{
  "num_hidden_layers": 10,
  "hidden_size": 768,
  "num_attention_heads": 18,
  "num_key_value_heads": 18,
  "head_dim": 64,
  "intermediate_size": 1024,
  "vocab_size": 16384,
  "hidden_act": "swiglu",
  "norm": "layernorm",
  "norm_place": "pre",
  "norm_eps": 1e-06,
  "positions": "learned",
  "qk_norm": false,
  "attn_scale": 0.125,
  "bias": "all",
  "tie_word_embeddings": true,
  "parallel_block": false,
  "init": "normal",
  "init_std_qkv": 0.0129,
  "init_std_o": 0.00236,
  "init_std_up": 0.0129,
  "init_std_down": 0.0025,
  "optimizer": "muon_variant",
  "learning_rate": 0.0014,
  "beta1": 0.93,
  "weight_decay": 0.07,
  "lr_head": 0.00672,
  "max_grad_norm": 1.0,
  "warmup_steps": 200,
  "schedule": "wsd",
  "decay_fraction": 0.841,
  "decay_shape": "linear",
  "final_lr_fraction": 0.0,
  "batch_tokens": 131072,
  "max_seq_len": 1024,
  "doc_mask": true,
  "z_loss": 1e-05,
  "train_tokens": 972300000,
  "max_steps": 7419,
  "dataset": "wikipedia_en"
}
MLP neurons of a small language model. Each row is named by its layer, matrix (gate and up: input weights) and neuron, and shows model dimensions 16-143. Each number is 128 + 24 x the weight over its row's rms, rounded and kept within 0 to 255. A neuron's up and down rows have the sign that makes its largest values positive.
Before each neuron's rows, "fires on" lists the tokens most often at its 100 highest values on Wikipedia text that the model never trained on. A number after a token or word is its count.

fires on: "pl" 20, " pl" 18, " died" 18, " Pl" 8, " rel" 5, " cul" 4
L2.gate943 [149 143 110 137 135 131  84 140 107 171 129 123 146 132 125 157  95  99 103 127 152 149 105 115 130 127 124 133 158 141 131 140 119 123 107 147 118 131 115 147 161 114 140 151 141  80 158 159 150 114 121  76 169  91 136 143 142 148 147 112  97 104 113 133 137  96 157 137 148 145 117 173 109 122 130 143  86 119 112 145 169 105 151 145 113 136 123 151  87 141 159 113 166  75 124 106 168 116  67 110 101 149  95 114 125 150 153 102 129 134 121 133 120 108 113 132 145 134 105 154  83 121  85 126 137 122 153 158]
L2.up943 [110 152 144 117 139 113 123 121 129 133 149 125 150 112 140 166 115 135 137 127 138 148 136 133 106 140  98 113 139 146 143 131 132 165 106 147 104 107 121  95 148 118 128 129 137 103 136  97 120 137 128  70 132 123 156 151  94 129 123 136 163 146 103 115 104 138 136 108 126 131 144 165 127 139 105 147 105 143 139 145 165 116 141 139 121 158  95 113 137 126 100  93 182  96 102 145 105 100 100 148 105 170 114 140 116 151 119  85 142 105  78 123  91 171 129 126 132 148 131 109  94  93 149 153 122 132 136 156]

fires on: " |" 78, " 2" 4
L5.gate848 [106 166 141 121 121 120 153 119  95 133 111 110 103 133 164 133 144 155 114 122  88 105  91 137 160 124 124 125 161 119  97 101 119 130 141 120 110 152 116 149 150 133 108 142 126 128 147  89 166 142 112 101  94 116 146 130 144 156 127 117  82  93 120 164 130 106  96 124 101 103 150 174 142 132 159 121 161 162 155 135 180 106 106 146 106  80 163  83 127 105 136 126 151 115 127 125 129 121 135  97 130 165 121 158 108 125 146 134 138  94 107  95 141 169 167 124  96 133 136 156  86 158 139 196 126 127 114 105]
L5.up848 [145 128 137 105 116 132 100 131 110 125  87 120  70 151 153 116 129 144 115 137 145  90 100  95 160 149 112 115 117 144 146 143 139 126 159 129 132 107 175 170 135  91 101 147 148  53 112 107 154 137 128 120 104 133 181 135 135  95 165 130 113 109 130  86 127 164 117 101  80 120 125 139 143 111 163 130 136 145 100  91 159 127 154 110  82  99 125 119 104 106 127 167 108 134 126 152 134 113 160 123 106 112 138 137  97 161  99 129 145 128 145  90 152 164 112 125 141 149 122 118  87 130  79 150 140 177 137 114]

fires on: "C" 31, "W" 18, " BBC" 14, " CC" 6
L2.gate160 [145 151 119 109  92 158  98 165 131  68 161 129 117  91  72 104 119 157  94 112 142 135 125 104 141 145 105 119 120 174 128 110 123 106  98 157 149 135 104  91 100 150 102 136 105 122 155 105 144 111 134 113 144 117 109 117 121 129 159 134 129  85 140 161 103 126  98 103 162 129 124 161 157 132 141 135 141 139 150  84 133 107 132 138 145 130 154 163 108 103 100 137 109 154 158 115 176 143 100 136 130 112 114 131 125 140 131 135 181 140 147 119 109 123 129 137 158 125 147 138  97 155 120 128  56 142 157 180]
L2.up160 [ 96 110 107 147 115 148 125 139 115  90  99  92 127  69 109 138  99 155 119 155 131 124 166  99 137  92 121 103 105 129 128 137 144 153 149 154 104 106 122 157  97 130 115 121 178 109 152  84 108 141 124 106 103 121 125 134 142 159 176 113 130  68 136 136 107 131 110 134 156  92 138 119 125 133 117  89 179 135 129 106 128 115 162 118 126 104 134 132  63 162 151 164 125 154 134 148 188 129 161 166 122 124 106 105  67 110 134 121  91  83  82 145 150 122 200 146 102 130 152 114 145 110 107 145 171 145 115 141]

fires on: " /" 22, "uch" 8, "agn" 8, "ib" 6, "ank" 4, "hem" 4
L2.gate264 [122 131 147 141 113 156  74 175 169  95 121 118  96 148  95 110  95 130 135 113 148 102 108 139 136 128 164 118 102 123 150  92 142 113  91 121  73 124 101 120 128 149 103 143 152 137 123 165 129 122 126  86 129 132 145 123 126 124 178 125 127 112 118 119 126  82 178 131 140  91  67 130 141 130 129  98 115 137  64 113 147 121 116 126 166 130 109 122 130 100  98 120 103 122 150 134 100 132 149  97 126  97 140 124 120 100 121  96  86 129 131 145 124 159 155 130 119 112 118 113  93 163 131 105 126 123 150 153]
L2.up264 [135 163  93 107 131 123 120 105 113 125 153 111 114 144 125 158 131 132 121 138 118 101 143 110 141 151 169  94 112 129  90 121 132 106 138  91 124 136 166 128 137 140 118 134 101 100 124 102 118  78 148 117 111 127 117 104 137 106 142 156  98 156 158 120 151 138 162  96 147 102  87 147 134 136 105 128 134 163  95 148 107 112 130 144 111 119 150 128 145 145 132 151 136 100 149 163 146 133 159  96 192 104 134 126 113 114 117  70 129 124 142 124 119 149 114  88 111 140 101  93  85 133 120 126 157 117 184 139]

fires on: ";" 57, " Ret;" 21, " |" 4
L2.gate665 [113 117  93 143 137 134 121 139 116 139  94 105 146 131 130 109 180 126 132 162 152 108 105 108 197  94 120  91 165 174 117  88 138 124 151  99 115 115 133 170 142 175 115 182 116 115 156  89 102 111 118 140 132 133 163 154 149 140 148 137 121  74 111 123 126 137 130 104 155 172 114 115 128 143 155 102 118 156 114 137 136 152 110 146 157 143 172 140  86 116 104 151 145 109 141 106 148 117  97 160 103 144 153 175 120 142 128 111  87 112 121 154 137 136 144 143 152 149 105 115 126 127 158 114 117 134 111 123]
L2.up665 [126 109 133 121 131 137 121 106  90 148 122 124 121 120 168  95 148 137 133 179 170 138 160  97 154 155 144 122 135 151 106 118 130 172 107  91 159 122 121 153 128 133 107 119 132 127 143 122 135 105 116 140 126 120 133  76 193 160 156 139 120 129  78 125 142 104 154 130  91 113 107 106 120 113 123 124 170 133 141 152 160 151 142 157 145 125 145  90  88  75 146 108 147 139 145 130 107 106 122 133 132 150 126 150 125 112 141 102 147 124  95 123 112 158 146 130 122 132 150  88 146 138 126 138 125 148 154  83]

fires on: "r" 52, "n" 9, "l" 8, "animous" 5, "ch" 4, "z" 4
L5.gate305 [139 105 106 130 110 114  90 124  92 148 136 166  96 120 131 122 141  86 152 135  98 137 138 143 136 123 120 146 108  92 162 136 100 137 134 127  94 127 173 129 113 158 125 143 110 148 128 109 145 133  94 133 101 152 137 126 139 151 106 126 141 137  98 136  90 112 104 169 116 143 144 140 143 152  73 109 120 133 174 134 116 140 128 144  95 133  73 148 161 126 133 115 124 107 112 149 131 139 149  97 120 128 135 156 115 111 131 113 129 143 124 114 138 133  88  95 144 184 117  63 101 113 153 125 127 129 143 139]
L5.up305 [109  89 140 133 133 150 118 104  99 103 121 106 150 126 164 108  73 134 139 149 154 110  95 142 152 125 122 112 170 139 110 124 107 116 150  67  90 114 166  81 101 105 144 121 145 157 124 131 108 152 136 124 170  65 161  98 174 136  67 139 136 111 123 109 135 132 128 121 128 140 109 119 157 157 134 183 122 105 130  99 135 172 105 148 141 135 143 139 117 131 120 108 134 139 146 117  85  98  80 123 101 143  99 117 129 149 155 125 110 131 128 110 111 124 145 158 141 125 148 127 177 158 106 139 120 131 144 136]

fires on: " the" 37, " a" 10, " The" 9, " of" 5
L5.gate939 [133 119 109 153 107  74 151 167  55 145 139 146  93 149 120 126 175 144 154 161  75  84 107 128 127 153 116 110 130 141 156 143 126  94 141  96 136 135 147 116 142 103 128 161 146 145 107 100  97  96 158 155 127  84 147 139 106 166 145 154 138 129 109 152 140 150  96 134  97 196 129 107 129 132 165 100 116 105 121 143 153 138 168 148 124 153 104 119 119 146 125 154 122 140 127 119 149 122  96  88 119 143 125 105 169 142 169 121 138 120 170  91 147 163 154 160 135 127 116  99 149 167 113 157 129 111 126 142]
L5.up939 [109 138  76 151 118 129 126 149 131 128 126 126 154  88 135 126 124 115 130 103 113 127  86 136 110 111 137 143 142 112 122  81 107 196 122 138  76 126 134 145 151  86 159 101 114 141 146 146 167 139 118 116 143 107 136 144 143 115 130 162  88 107 151  99 112 127 129 159 149 176 130 129 128 124 106 131 135 123 193 167 158 119  99 152 140 145 134  96 140 123 146 127 174 154 129 139 110 114 125 134 114 188 159 127 139 141 135 136 147 123 148 147 105 123 104 116 105 113 156 157 132 119 117 124 115 115 136 154]

fires on: " part" 34, " end" 10, " Part" 8
L3.gate201 [112 101 128 128  90 108  68 157 103  78 130 139 185  84 100 109  91 152 150 125 121 128 144 101 101 129 125 125 149  87  67 120 162 129 140 135 120 171 112  92 107 147 178 143 154 134 149 100 105 106 110 161 111 123 105 139 122 106 107 134 149 126 131 150 158  99 102 139 120 145 108 104 121 105 133 130 124 131 153 125 102 119 147 123  97  91  75 182 128 117 133 112 126 139 103 142 114 109 106 145 145 131  99 138 164 114 143 100 122 129 145 150 103 118  79 111 137 131 163 105 106 116 171 165 120  91 119  94]
L3.up201 [152  92 131 135 132 126 107  80 118 138  89 108 124 115 100 113 154 127 149 121 126 123  99  69 119 118 137 136 115 112 115 174  95 116 148 123 139 136 130 140 139 130 131 143 140 119 106  95 113 105  86 126 112 117 150 144 153 129 117 159 159 136 152  97 141  93 115 143 133 140 154 121 133 112 148 165  92 123 121 123 121 166 176 116 115 135 118 128 186 131 159  77 151 126 153 182 145  78 125 152 128 140 141 133 176 130 155 120 135 158  90 188 144 141 128 108 125 141 133  96 106 128 178 125 151 123 114 117]

fires on: " a" 24, " the" 15, " main" 11, " major" 6, " big" 4
L5.gate516 [135 111 110  87 114 143 104 176 131 104 111 145 121 117 160 145 154 149 103 152 110  95  81 143  96 139 123 126 101 146 126 142 140  88 120 118 126 133 137 137 157 137 130 110 153 115 134 134  90 151 126 140  94 118  71 122 108 158 141 134 117 115 120 125  83 108 145 144 118 132 148 126 132 130 163 151 182 125 123 155 150 133  93 145 122 147 139 116 124 114 149 108 186 128 114 162 143 121 115  96 159 145 136 126 186 142  88 115 141 134 155 110 134 120 162 142  71 135 129 111 165 127 136 123 137 131 161  85]
L5.up516 [109 101 110 104 140 105 113 146 112  97 134 150 162 121 168 159  93 163 141 143 133 119 109 141 133 186  97 111 103 166 132 166  86 106 125 144 100 122 149  95 129 111 107 127  99 172  95 112 123 149 105 123 130 118 159 117 114  66 127 114 130 144  85 115 107 107 145 114 139 123 151 136 110  70 133 149 140 108 110 139 174  99 120 106 126 138 125  80 104 131 122 131 146 133 124 131 140  88 121 163 144 171 172 114 105 164 120 118 125  95 107 169  69 113  98 129 150 131 115 144 128 126 134 131 119 127 116 112]

fires on: "r" 28, "n" 17, "ol" 10, "os" 4, "d" 4
L5.gate767 [173 140 122 123 143 115 139 102 130 162 115 117 138 184 113 169 112 104 125 107  78 118 103 130 114 129 125 112 101 116 100  98 134 156 106 142 126 126 146 151  94 117 143 105 141 154 136 118 157  95 160 102 119 116 160 159 138 135  53 128 105 120 130 133 118 110 120 187 149 190 127 136 141 118 135 126  89 101 148  94 134 156 146 175 109 102 104 144  99 129 141 136 114  89 128 170 140 112 144  85 139 104 121 134 136  98 116 143 146 141 119 148 124 117 163 144 149 131 121 113  94 149 161 107 108 124 135 120]
L5.up767 [ 56 149 143 123 113 140 133 111 150 116 128 135  73 126 139 161 101 114  64 122 119 114 107 134 114 137 134 130  99 137  98  88 116 169 104  88 135 162 182 101  88 150 181 136 147 105 141  75 123  83 127 134 149 121 109 171 170 144 112 117 153 121 131 151 101 173 151 132 106 118 138 124 130 138 107 159 128 117 163 150 160 118  95  99 117 119 158  93 141 117 127 131 144  65 104 129  75 107 123 135 135 116 143 130 168 139 125 113 165 115 122 130 163 119 158  98 135 113 124 127 130 145 151 109 139 142 161 134]

fires on: " or" 72, " |" 19
L2.gate901 [103 141 169 125 108 156 125 126 155  76 106 167 137 140 107 110 159 143 101 168 166  82 118 140 144 101 105  78  93 161 148 142 174 100 112 143 110 127 134 134 118 163 122 147 118 132 154 120 146  95 190 158  83 145 150 106 185 105 113 172 125 108 125 124  77 135  87 122 110 113  81 131 120 122 147  98 118 166  85 126 104 153 172 165 150 128 113 107 140 150 106 135  99 119 122 107 158 136 130 132 106  95 158 166 132 172 134 150 176 158 150 115 108  86 138 137 145 167 122 127 141  96 128 123  82 114  95 118]
L2.up901 [135 118 139 139 137 140 123 122  93 111 126 142 151 132 137 134 133 168 113 104 126 127  78 105 130 136 145 109 148 118 147  87 107 175 161  85 151 135 160 191 140 154 110 101 105 148 119 128 109 181 183 153 174 140 134 102 118 102 149 173 119 111 135 112 172 176 110 105 141 161 130 112 149 128 114 109 150 128 120 145 180 166 143 151 146 140 141 141 126  85 115 146 141 100 144 113 102 127 195 147 178  81 146 147  77 113 138 155 133 130 160 117 124 140 160 164 182 126 145 149 122 116 127 175  86 148 129 132]

fires on: " began" 29, " started" 17, " end" 16, " begins" 4, " starting" 4, " beginning" 4
L2.gate251 [147 134 121 121 116 165 143 136 121 154 123 127 131 100 142  95 120 117 143 174 143 133 152 143 126 140 148 151 159 153  80 100 153  94 123  70 113 105 112 129  94 142 196 135 140 128 143 127 140 164 123 158 123 126  80 122 166 123 155 147  97  97 105 130 122 152 137 108  70 127 121 123 108 131 116 135 112 100 161 102 144 115 172 126 125 105 108 143 142 121  96  89 148 129 136 105 109 152 111 104 167 148 140 156 153 139 144 110 149 203 160 126 113  90 116 148 147 177 159 100 146 145 117 131  91 156 131  89]
L2.up251 [111 118 116  99 113 133 115 170 167 164  87  87 143 139 154 117 128 120 127 196 142 111 118 142 151 102 129 199 135 137 117 126 134 141 108 116 115 133 111 131 115 170  99  97 117 148 110  88  80 111 127 159 111 170 129 103 152 151 117 163 154 119 135  91 170 179  85 133 156 135 118 155 105 144 113 104 147 129 160 130 135 161 127 130 136 107  91 190 129 149 113 133 116 130 121 135 131  89 162 151 124 130 160 103 125 161 190  98 120 145 111 143 132 167 121 130  89 120 115  95 146 153 142 178 114 208 144  87]